{
  "d_model": 448,
  "head_dim": 64,
  "vocab_size": 2750,
  "activation": "tanh_gelu",
  "norm_place": "pre",
  "tie_embeddings": true,
  "init_std_down": 0.0,
  "optimizer": "cautious_adamw",
  "beta2": 0.95,
  "batch_tokens": 65536,
  "doc_mask": true,
  "steps": 7348
}
MLP neurons of a small language model. Each row is named by its layer, matrix (up: input weights) and neuron, and shows model dimensions 165-292. Each number is 500 + 25 x the weight over its row's rms, rounded and kept within 0 to 999. Numbers have three digits each.
A block is one neuron, or neurons of one layer that tend to fire together. After each block is what it responds to, as a language model described it from the Wikipedia text at the highest values.

L2.up1051:488511476501508508462529482514485461479523501520481552544493477525516517486524564504506475503520578504459568516518474524487512517493502472511507508471541507504488493531522525505454465456495529479496457518499486449474451494523482517468475533522508514458505493513498518511473516503544481501493515479515470517508432498493512461499519495530531505487548493505448471511478496520457516514500
L2.up1550:504471518470490494453527508463472484514489479467500509538478486516506555510529536516482475507529534513474516487477512489484513506505496500520522467532513487480518494469478459504532486480494504469508471532479466474486517491485508476464498511537492510525530512480522472520497501508527522509474528556533517480502478520451526453481502497499498437473523480501536542490536501518486539537478
Additive "also" and fragments. Mostly "also" after a subject or auxiliary in encyclopedic prose (he also served, also known as), plus mid-word pieces like "el" in Felipe, Gabriel.

L9.up224:488505505509524542513474487488491475505497516543542524487517458502495492523518528487520521481502508490501519544494486545553541499492487529473559497473480543455496527513541478466471496510519486515550454503495502503463498505474482507513509524489478486510464493473507484478489504521478497466483462503504508512529481452498501490477497506484512510514529513500497493516506497501450511445520
L9.up624:486505539428540486502505517491467459487515489479508516511498485520509483506531480462486523510455506526448517561467516492468512477487546541525514475482504560486453502516513496492482517518491481503489508489488522493475513467491526550521514497483472487494432521490472527515489451498507486525457485484503508497487481504525474505510490517501499511473536530541511505444485476537483486474497
L9.up764:495491513464533517528544464479458519502531482464541487466485459477500502483523490514514498496506518544482527524481508495468508492429514531500549458495501519506481465510520467481477477538435513489460504497499542512464519531484518501515497465527493487488452470509508456505453472493483523517478465503517550526502509478522506487524535515528502475537492417519483496518497499534454484454522
L9.up1365:480528521489562498460512477503507466497556484477453484482492475481474501490512527527542488511493481480490489504453433485484507465458506552486509488474502521466502487523551521506503505499495467536548504513457542504461529520518520506480513486509530549489502501533521515490481493553531517462519515481539504510497508502513463503530500548485498492519531496495485516487487484514502504459517
Verb stems after infinitive. Verb tokens, often the ending piece of a split verb, right after "to", a modal, or a subject, such as col-lect, prot-ect, strengt-hen.

L9.up33:464528475496493500487474476508517516481492496499504496505469497518467464486483519493459515489512501550530516546493519495532495497528504517450478449470506508490552426499534490517523535494493458528509483488479499467507507526539477511486463490468530432502534482504484511474532495496519508496519461524472499466544460528491508490535480516515466490520516542516460482508514522510574466471546
L9.up103:541540436482484465477466491476497526522495505519500490520495483481465499471486536498493550533490506477470489470511498482509506520535499492511473470512466486499501523469534505515510442486504525491501500483486517483499546512493563461516481479474531505519487465527493527504532532497540498463504499503540496496495484533494527552494461538503508535511484498477512505463490493496509497527561
L9.up250:499489453513482450519526462497486491486514507483498491457516475521508506470536519533474491524535542502465499519502520475524472455512494518499494462459485512457481477497523514484517526484534505484481468515525541492471558527514513477511510498460550458501527482488491482510496482488517542574480455476496509474528495503502532461509462506477513511495494483526487523507512487514569488502527
L9.up431:449480493461501507501510524495493461507543535523537516531513489489470456494516535509508507494510490541467526539525499466490534491498474498525484510464524481535559507497493483509500524470495497455503482495484513483479459510531505517519502505479526546514460530448490495468519514484506512579482466522525491460510473499477495491485501456509572510509481418513485492520543522544469457533530
Section heading closers. Closing == or === markers ending Wikipedia section headings such as Works, Economy, Discography; weakly also sentence-final periods.

L9.up74:525505529498512513468510475473517459498475525523545467499491474524509531439508486483510469498489499489501503559502521507489518526514525535534491471485466523486472502559509531482508505520507515524532454470480512509454513521504494480497496482503510485494527480468513454481485476522458453507476527455509527513484505457538489456531504498532527499478490475472475479514528505519556533490466
L9.up201:527514477510519478472525485500486518526521528536527522545445494510530526518547490523481533512530530472487517478465487526497510506452522495494468472527521517547499475467503483476503477503507483490536466475486518504490539521500529503524515505487481480523525523472453457500495527513484532498473447535506512495507525510531486509473435485532528490480526492531519483499496513481470520512526
L9.up1113:467527547461485481464430499539484518484529493484527499501495519503511520542517486498455516484487533513524478511441493529501477548474509495553506499480519510498517495475476473524487515468480476539537493505463509512524512507497508471506480485530547469474506496510512530520492452554450509489469479491552523473486468525488489505543471516508507510462506484508495481479489483530512486474522
L9.up1255:510514497509525485496509530492497472523540521508503537526515497572476502466552506526456511489470558536533489498518453512515499493467507472481487486486479517486429534512538519491514530480479513529523449501499510436450521495469486540492514494407521526495532487496488468511538527489501479493473554482498538499504509489483532508528504510513492492502517538526486445453515536485483541544523
Verb/agent-noun word endings. Final word pieces that finish a split verb or agent noun, often after "to" or a subject, e.g. spons-or, profess-or, perform-ed.

L7.up15:492512514486511469522466517523484486480512510528505484544493450545442524525493554517495517478510471532514443503493494489508502495507489496481445509496505536533497484483495484499516530491499517492544499528455528496481513507476509497506469477525488527503485515532499522504518502490537476458484532469520502500515492526458515488484505509499523549491494511529487508513546481474545464508559
L7.up16:507466434497483481461514480466513454488490541499477491490480455460504477505539502461465493521524518552490502524468496465477495498562521498562533458485503551432478496489511475482498486484529506477517483510507505470493491520508518486490504558496514437482489467509495459524511497463462537510467516487489511486480488508495522479537507515492513523502480485516490514473533478468516466512491
L7.up453:497487486482495492508521473519503520517530521502514547515434512517491507543531520511477540509483510472491545463526466445489486483541485516495503485467515522521498475521477483503507506476510507494533531508498558453499491523493511494503471565491490465517460518498517498500468505467469538497535504494542522471531494515511507473489485471511570546505494514495520524440532488465486502478508
L7.up592:513539499523483473514438474493490481515541530512501543502500468516482502510556475485467513454466532534480506459443490515486507489502502525486465508513482503486538533524484484462533535479505475460499507565490538495479525528509546475480532503498494531448516496498511501522478518497471487501481495470539530479510506535471538454504495507466513479501456472526508509479448519484434479541547
L7.up827:502521488532465498466527488481495490507527479512467549515495497504512512521538526454454515477524505497535572469480452518508497491480545520532536458503528516463553505520479521484516479504484504492553536480507565472471501474465538532518460487495494503473513513498526477479481511521536483507506483464500500489505480487493510501491501526532495493548519461505531550483492480495511502528487
L7.up922:504499418512535535452515510525437520494497497500503508512516442504462518521470531484481518487513525483481527528485473474510506514519506528480525478483519503502453523473505503476505505502473505503492496473512516511496548503515509469524481491531540507507492486454497532499491508519465471499491501500561549475518516533476519486500502486538515496502501494517497535498503512491509511519458
L7.up1193:515476494533502491482515512468491547500508528531538521522474490506461511510489510486439508476511544516474513516514488458489515494560499507500502496452539516557466476534520563501512539496486525490454489428473516488511524505492525454484571526492527484476468528514479538510484507480483519448511488497535530458458440508461500515534470541498493547470507488519465499465550488470501481496477
L7.up1467:477552493515496489524507486502452518498532500492522483513499488524493486508489512481491495490507504487472503501502465467498513522547518481476512452493514524525540499516488514505497470511506518488482525501526513502506563527485505536524479489491467462526493451472503481521487504498479550493491507501489517470502503467514557511516477524494498535545483515521534500458501469510484515531524
Role-noun suffix completion. Final word-pieces completing job or role nouns, like -or in director, rector, emperor and -er in manager, announcer, commissioner, including table headers; weaker on predicate tokens after was/as/named (the, part).

L7.up209:485542437510491504472466473468510482472519514535489487512487492475515531527496493485531524498523516516512475445479522511477488498518531507445497476495531519481526544508483523485510476480512466476510504526521538488524495476522497503452533502500491510476511469479560481481483480483537482482479457492447503457485482515494496503501464508526472513531482493510500477500514540524474542490481
L7.up287:509489493536488488486457452480506498524504476563487476529444487479492532530509525457492549500547492476506519518476513515508483505505534552511469531499466550503513517500523479511526506499497459472538471524486521496504548510503476487462513527494506537497506432525476509496452486540536520501493550505533479466492481516504503496491448492488504519487512468500483486495517515508489550457489
L7.up325:482540512492500524526518475473487456459454535481481503515478516485484498514454535453518539477502518493518512502510497505497500536527572519531503497525493459525483524506499536502523513510510504533500481517541500465539505466499503505471493473461501531508510500513510468464522480528550480488505484496525498522516522517511499519517492514511525514531456514504519522511486535504482545489472
L7.up344:528540508467532501483481484451465459506526465512472488526495487514491528490472493528494500540483511475476502484504497501484484487494514551496492501521503506466536545496533512510505480510467507488546464556488555432526534518531513501512473478501523529488489527504490494452550489458486499473514489468508508484507488494495497481507500501516505512532503457502494522493525506564516516481535
L7.up643:466492471469476520483472502490455476508521512499475516522488502520466497526520490508467512524505541479518482475479478535493523500509489482439530476486463509460510497470426479509511506505519509500492488468473502473483509459546486505452514485487518506502519487475519497491526466497459481506493460492474464509538491536503521481496466474515518554488510471488497527514529514547512487487485
L7.up793:490519513473501508504523512493508497489489500508529514528499500495515537474468476514494489495494521491478517536450468471451479524487508454487465445530516503507577483529531443508473521522531497501494455505510527478488509496542495489497499483527510463505514503524476486491517536541444516484501532524516495495483529483465523496504489530490522514512487482535505537511473516562489526457479
L7.up851:468492453514491474510504508484464506497462542512469479493476455480502488514512503542431521494488499515520459534452454486516488498522545509488492508473455507493499521481463497481532506492528531473525474536514532451549503499525536465467499507446510453493513451511535437505508477542515536516495473494480467489490495452475508442477506526492505531557534481471484501483483512474518545475544
L7.up1297:477525486500472492534485500486511472485507505550498486497475517483490502499466541504524472491538540479494483502493538488517512489504499503501499532474445559495530497532524489514483464486506481491530465504485507527486492466482531476472539547451521512470509483508514497485514507484529500506506504478515490491500537509466491489482498502496519539544505540483476526506544514448519508513516
Heading closers, name endings. Closing == or === of Wikipedia section headings (==Epidemiology==, ==Bibliography==) and heading-final ")"; also final pieces of foreign names like Karvel-as, Gymn-as-ium.

L7.up111:485484488519505452524497515512477507492500514514533540480521508479501529505489518529469498494520504546492517542540476490495517509469521536515484494489485546472473472454509471463508536507452492465496455478461497509514545510518503509521497527480488491485476466529510493537534456527488494489504476512536496494458525466492501474473473508520472500562518526508518469488511514503515520479498
L7.up188:494458494468516458566461490510475517500485554471475520511526476480529503495521492503479483514516531563516457520479457482496533506540508503495469463465510505432508554531494522459530483476476513488492504518544524534493547527501495475489523517478498476493485463539518523501501461564495509508494510529507525513520499492519519490513489542519518522500516509505497540482511498456513483527553
L7.up272:512514497501517470500517533525520512488533506509509510554487473552457481503498515485463490510541494517467478497506440469469538506522514492500507459472506505495502492477566463517493475474471515515548452531486498471474485507530489497519521499482516491506467498524524463472491483508488445492504487516483486498501515469492526487469481532481552537528487458517528493482504504477504513454523
L7.up556:487523508498541516525477512480472522483518478482556522490519470457459508517547491487470478489493508507466469508505527472460513488520498493484537481466527545515454458491518497446517528527498522545512463487513490522451521523502511498554498479502507482514473496511528501512471500504509526540502452491502541510467499479504508496496498503536505504514517527474504495467526525510459498488476
L7.up1113:500483502525472494496474491480464500480510480478549511500501513501500491533537503501488508475498533485488495536475461487528511539502483485522455490512494550498492498542506497472527465512511514506531501506482529526503540543501547473538546526501501470515473482501516512499512517546526543504519496482501494479463493452504504516477517525522507515449530468515537522508525487499514497501522
L7.up1186:501533548544556510518434501495453508497508469481508537487509485494522511502489508493493517500482536538475501558465502492505525485495520526490537515472533538477445482513512497469482509492513494506497508465502533537442573518470513504541498492495559519494471497517478529490495451492496507502463506509542552516492449496512497483498449501562513501489521516462513458493508478475487522508492
L7.up1216:531518481427551531497467525492493506459508505462488526498532477493515525556500514520479477478495530515465551538498534422531522509504462492510511455462524566508491461523530467479502509541493512491490515503515517519479543547519488506532511535478479514482481502488504503487495505524511540500515523479490540519488437496510521483510507528472488505506497511482536464507542472505509531467530
L7.up1676:507497505489514475490486540502483503522568480466526544491500498483500486479509507471484526504489498509493526488455497479488488529523505520476492493465540522480512479500523478475510504519463471475507500471423506499499498535514509493515504523479563500531477523490526537472510530511460508507551478499523523487513521483498509566472450454507511478471478532477508498462566533473476532507488
Verb inflection endings. Inflectional suffixes completing a main verb after its subject, mostly past-tense -ed, also -s and -ing, as in helped, appeared, competed, leads.

L2.up111:510540490490498497475493483484464491510536495517519505517519522511497519520526523475489486508472547557483545529441485433503539465521526487473505481472513477531501511490522502465465522477528527507557515532511471455443459492539497505496472527512508461493561488524493485495521482487471521512472501482506495468519486448453519467503500524495556493516474492487518435539484533501488467499506
L2.up1093:459505503465504466569515458502517497475524498497537522508511471512491489448479477506467503469476503510483502533489542485536498462525495477524547485530504524477496480515487514461474536470545564507528539488440501527482467505528529544468467511481543456511525504509484494537543455509468503581504510516455499483517525457497483482491528509509495528528535525522518490503515515483506485466516
Closing parentheses. Closing parenthesis ending a short parenthetical gloss, such as an abbreviation, country code, translation or number, e.g. (GER), (ATypI), (aet).

L2.up439:509528462476483490528500469477505511498522551503472501484490472474480499528498483495467481489555527536472473499478487505452481487486479485448460533468482478459494485495540486511475561472466496472500488523511550513486556503508531499495500510472491532505482496502541438488480471483531530454488504508482540480524504495470494486512541478540513512475446556464485474475505490458500492541536
L2.up669:530511466476508423519486487504525497523543507488475502550493472508492523481513486506494510469504514471488462544468531473509463466501524506521453504470549465516500509529490454522465517512486483481501516492485479504508522517506522492507516469520545525431501494508492505514484506441473498498495480474509512494500509421503515506540447487503494550490512460547471542512517528444457503514507
Past-tense verb endings. Fires on the "-ed" suffix and whole past-participle or past verbs ending a clause before prepositions, as in caused, overturned, played, released; also "ain" and "act" fragments.